{
  "n_layer": 17,
  "d_model": 224,
  "n_kv_head": 4,
  "norm": "layernorm",
  "norm_eps": 1e-05,
  "parallel_block": false,
  "init_std_up": 0.0334,
  "beta1": 0.95,
  "weight_decay": 0.067,
  "lr_head": 0.00756,
  "decay_fraction": 0.792,
  "decay_shape": "linear",
  "doc_mask": true,
  "steps": 7923,
  "dataset": "wikipedia_en"
}
MLP neurons of a small language model. Each row is named by its layer, matrix (up: input weights) and neuron, and shows model dimensions 80-207. Each number is 128 + 24 x the weight over its row's rms, rounded and kept within 0 to 255. Numbers have three digits each.
Before each neuron's rows, "fires after" lists the tokens most often just before its 100 highest values on Wikipedia text that the model never trained on; "fires in" lists the words (lower case) most often at its 100 highest values on Wikipedia text that the model never trained on.

fires after: ".", " in", " and", ","
fires in: "on", "in", "front"
L10.up204:120106119125137120159114173140101148116119135097127173125136100150109136061138113110122148134166143137146116127071151135129192165126127116113145075112114129137118114125162131108106148157138131056116157125144157109109138078137091112141143107119170127128102114144164103154139160131153141111127112169112124160130127118120115168123130104144163127116119139129122134140109105109111123137092

fires after: " that", ".", " the", " and", " which"
fires in: "the", "she", "his", "most", "these"
L8.up101:119101145118166115113102170101115142129132080124098123139178169185124171120146099148092147153166159128084103149119140125107155120127145120139093121069137085150111101145127182102132137119130135111166145161112101146091128175136152071139125095126078146124113188116108139128116069114144152157112112158141118121141155109096137190143134134127148135098121120128131124175136131134121136136138

fires after: ",", " but", " where", " and", " that"
fires in: "he", "she", "they", "it"
L5.up253:090108111141151139160122136106125125113071064115122112134103089123189140102086154137147112139108143103111141143135113105093155161148112108116109119119122100143126143140157134101145150136102126182130142106089118141112159124148121128189132126109156108134151119130076141121112115110136159106095106147132137158110116068100181148098109129112159130100104160138127135119157148127135167146091

fires after: "0", "1", "2", "9", "8", "6"
fires in: "2009", "2019", "1929", "1999", "1969", "1989"
L7.up205:122078163130126098117117129147119116129124115092149124175112139158118125125155127155136070134124130116140153116112137121162125127109098145110167104103096079150110144119156126086164135140146122169153138118143176154145099177115141092099138103140103139143158134131141165101078098156168122122146147131138133153122076101095155149078127102149131137121162144069137139194070149160152147110115

fires after: "."
fires in: "this", "later", "a", "his"
L5.up812:125105160106103136154183176129116098131162083153125102125108139145130143107176089079148131147173139108133151150116192124117175145146154100115151157085136088140108122120135095119116156156136144120149140092120145080124119115128119114158155115142108143168146136155087139136119156076087143137143112169134132129094116135094148115160132115117142137091110156129095130157159112117133151121112

fires after: " the", ",", " that", " The", " which", " but"
fires in: "it", "two", "them", "her", "they"
L5.up768:113157147155109106108106146130142165125077116101113155120170117119164137127088141142093097189177141140129120113113094132152166103140100110145156119103148092106119134138100120140130150146143119139143159107136092176091158107124134114148155087144117093115120105121155132115094104124148145119088165118110146114116145094133158154105107145107132176112085092129144125131117109091138147144126

fires after: ".", ",", "\n"
fires in: "it", "but", "she", "and"
L7.up372:103130139133136112160119134147120147123148105140141111090150111134126118115156125113163166127142166124098139123135146103133146105144138132116137173088108121136116148132095200136160171135124118124119096119095144121096077141093165108115139146120066124196107146173154128131100128062102149109095111174159158116095133090104114147121095112163146085106100147122107145177141130144159160153173

fires after: ",", " and", " –"
fires in: "as", "it", "in", "vocals", "with", "a"
L5.up264:101128123108137118157109133140148148139091160140044148139149104132147116115133153126138169137116097138109131125130113098143144118141068093083142072132091139117108143153133096133119143107112113134107130143133125135142156111121119108157140132104135168112138108148128150138142144094131144076127124140121141144125112103139123123120140139174154160147178129137137141096126079109130165182109

fires after: ",", " ", " of", "),", " in"
fires in: "which", "who", "whom", "thomas"
L5.up481:092131070111140154143121112122126125118132108186136128140105110101170179125119140157124149196126105141121129117119084115108111121122155118109093078128127131119125135135149109093158142104124158118151153124122143081092150127103130128180141093063170096125138092142079142117088118142110152093109093146139133120127111092127133180129132134113134115144163140128141167096136118125143158173101

fires after: ",", "\"", "),"
fires in: "which", "who", "that"
L8.up547:150127105146120146112143156120154119117158142142094153134108107128172150098147126158126086114147147102106126141101157148118164144135098085077115087091081108132131090132116097086100155116172112137126151106113150160107140156122158117164150125099099108115143119111139145128104144184143151118135113142143132166064101111111166131111107123122123140095134153140107148123121116117182191105114

fires after: ",", " and", "°", "″", "),", ";"
fires in: "and", "w", "to", "who", "he"
L8.up272:096102102106123126133123145050134137122165085125097125172147113137167142099172126105135123146120106101097141137154142096121177147145116126084135119149115076155113093104152109127132129125099110150116137139107122135120157133116106114151153128116145116127158173099151135142102105096142138103117120170147123147142109133138121137152115141162105130118120113114119131166155063134111118149119

fires after: " to", " can", " could", " may", " will"
fires in: "be", "being", "not", "to"
L7.up306:114109097126095109165141110133137147107173077131119118155141086124125122143105160079083129109147148131136128175159136113125159112145135136109055118102158097114112120115126116098147162135109120160124095124086134133132138107164126080171155129099120128127170142134099140135085127143116141092115138146096138144111099126126166120113151132100158154126126116129179151138131127169130131172099

fires after: ".", "\n", ","
fires in: "the"
L5.up633:148094129145112141149128131099161104107149103111118136100116118152146135091121131134143122127125100141094151150120111114129166182171135114094139111143104071135091121157106137115105177143137144101130139135121119129112133145107152115118131100155073128165130123143128147153109107129113174106108137179129143154085142104116122171104097092153179166136155164140103172118127144138181172135135

fires after: " to", " can", " could", " should"
fires in: "be", "live"
L5.up200:132128105117104116145103148144094131129169103157142119147167106153108164102118150123088135147152153154129146121108093122102159139138124131171135091111163155124116084111128190101189150097068132153109142122123131122095136138128124106138133118171084113129135151100103121128079151125136133141090123160134115164122116128121147148125143141162139147133130088132128128150128111166120123100096

fires after: " the", ",", " a", " The", " and"
fires in: "both", "most", "top", "first", "best", "major"
L5.up1313:100099082136145134122139176193130122120098155186115132118106104135118145074170136145123180155177141073108135098133099120171092112104119117104115120132132112151124145150129129098151166121138148135140138136173129117098099150100151119111146125116114144092100101143137135139121107135167129104132137163146119131136140079128116172151127110118119128155160164130101132135133070130135137143100

fires after: " the", " The", "th", " one", "Th", " some"
fires in: "of", "following", "nothing", "two", "world"
L7.up900:147115145088123128110104156154119148160081080133125126142123119128127154124098100162149154118122113136138122135130138103123116159171116117138138128089100062120111058127147124144097152105141108085157148124097129170118114123189156109154121125148100099079212125157112129115134156125112166075104133141103126118122076137120145171100066142180136141098151127127158158109107091143123145132112

fires after: " "
fires in: "1", "0", "12", "11"
L5.up1159:128142179140126132098159148129129092110127095141077135157104113139133203121113116108135093154143152121143142067137118109123167155136144086110149159122086119132108135114145119110151134108109142143198100090103194097128124108145152113194116144111122153138138142114104135160119176144118145114122124161124116104103113170120126117177100143165126177166118177110128150136108130152157120128140

fires after: ".", "\n", "|", " According", " ("
fires in: "in", "from", "to", "october", "i"
L8.up931:161139120120160120128128120123131093132154103109116154198119139104179161094134104141117131098117157127149116132116158098121186099151139118142109095052155104132129135104109074117125129155105154149122155080137126145119131136183135154125112105157127139134150110092140146142133118102141153135118158145102130143150140149120148181139111130136140120118162130122109138167114127110132179146107

fires after: " is", ")", " was"
fires in: "a", "is", "was", "an", "footballer"
L8.up409:146136161096130098170101120141115136120119133124095121146119088143177135111162179114172155153113140112103118168116098134140124131129131114074121113120123160140142128141148116127112159058146116167116167131131142130118119142129118136156133117140134137113169130114141141141103121074120135054145133108098128173058103115098140121135140121124140127109084137132138121098143087111164157118151

fires after: ",", "s", " in"
fires in: "which", "where", "when", "who", "however"
L7.up139:103096065142165164167119157109142133137138123160108148122152103127145130053137112121165143142127134124131160149118134112132150129150116093137138090101108135133130084100140162106143131118161141159108147139136128101136089109123141133141126140116120136117146122117108133109091174055137152049111116168142158086047121117102152110104134110132148132117126189135162136130117152137142170134154

fires after: "\n", ".", " in", " ("
fires in: "in"
L5.up778:162142165085138110136123147119114174119148126099122131110137144141092109085127153074129177113115148128105165106073124096121128125174126159130159155136136121114107131034142114108144117121107149098097165104131146122132128156166132130163172126131154135126158099159166139130117154120154138132145144152127115128147151158129110127110122095190164134155141106122179154143116110141124136168145

fires after: " by", "–", " with", " in", " for", " of"
fires in: "a", "more", "one", "them", "an"
L8.up1044:113124104119116182143152129089102148125191144135107109144151098122153139067150144128120162175127092174138130130116102118110118172120125124120105119149161138167122112145123135111129174075099095124133136125147143114101142137135145135142170120133131176169109080104090132131130092106116133093064101147112112131100127086100117135139134111129132146101145141089156148072133148123115122128113

fires after: ",", " and", " ", ";"
fires in: "and", "of", "the", "a", "or", "to"
L8.up126:115117129123125138135163156149112123089173085105159095142147091121162177127123107100146145132130169129139106103143149093128154127204099134109132140155137139114108165121136149112127145149097164123124141121081157076118139103121128127129065116150114161132098154143132119137116115120134141119083140120132118133115122123124152157137112148143169110090128095136124146163138153103109142124094

fires after: ","
fires in: "that", "although", "but", "while", "though", "who"
L5.up87:123145134102166162125135158132132136124126111148113105119094072124131168064117137146117124126128168126119139143119150113115166133129096113114131112138158157151113089105152153107157153149121151109137145107152143118104172140125113126136152114077118119158127090131128132199086087093110148121110098170133186138107140114128133129147138135117158124112127129124147126102120137094143168154101

fires after: ",", "s", " and"
fires in: "and", "both"
L10.up892:116158077097078051143122136095155154115108109156116144137165162119219125121112139105110146156114153101135137116148150125131158129139147133125090128148183124095104118149159155135166147104092144136123146126137096092103145125086137127106151123128130155126112165097158130160118140117119145148132149140109141153135119097144106125133154144125134165110150087130099132107149106140154142138148

fires after: ",", ".", " and", " ("
fires in: "the"
L8.up1076:111157146172131109132134158097145124137102119137084111113125110165125103135123104131112139135158140093098143109083151099090126136167131104123156129092124088130102124132099108132122142144137135189165116109131124146106168103147164143140129141152115134096123120129124122133124101083124151107131112171095127124144136128098149142115108133136204131108131178124108133141149143152147159155132

fires after: ",", " is", " from", " to", " was"
fires in: "the", "as", "a", "when", "in"
L10.up1325:095085124173125116127117162140120121105142141137106096160112101091116176119197140104154140115115158122100133114114139104155135091124099107115141107130113130134109095120100146126122153144069131102123155091082128117101172098116131140132106140154072148173151126109136114144073183118130183130110138168130137129053145116130122151152111115169151155140107156131150137115127091097147137145129

fires after: " "
fires in: "0", "al"
L5.up552:134110135140100095157160137093111107115091104130121174144136115101161132146153139144110138180151108111089169090105110107129140146161146109160142132138095126188142126080131140104155131119141125146123105134084102104136196110159122118168115135102133180074115117084131123098149142128131162075140142132128134113136105140133135141103118166126159148109127137130145131133102114117115145112104

fires after: "0", " the", " ", "1", "2", "9"
fires in: "2012", "first", "1908", "1994", "2006", "2020"
L8.up402:121114129125142084129111154140125120111136124144109130097169150128151132151114130126100126136151132100130124104111149119145111127158149131095137174061112067166074177140106134128122171122122141158174124120129121141110092106148174085150089075145108128111141100083119137116122154146123145066090159142113141129123123105141159162136138071118118118114139137122159149132129134133149129117171

fires after: " ", " in", " be"
fires in: "0", "a"
L8.up85:112099132125098103128180131141111127118115104149115113116120081102151139098162144074112171159168140102092120135116116108158173151133140094172117097144225137116075152103125164135144142101103107116179121154126156116122107145131120124145098122152144069124123086125122142111128086106148145092111140154108119138095154124142145146119138136134153143129126125119168141136129098167136112121104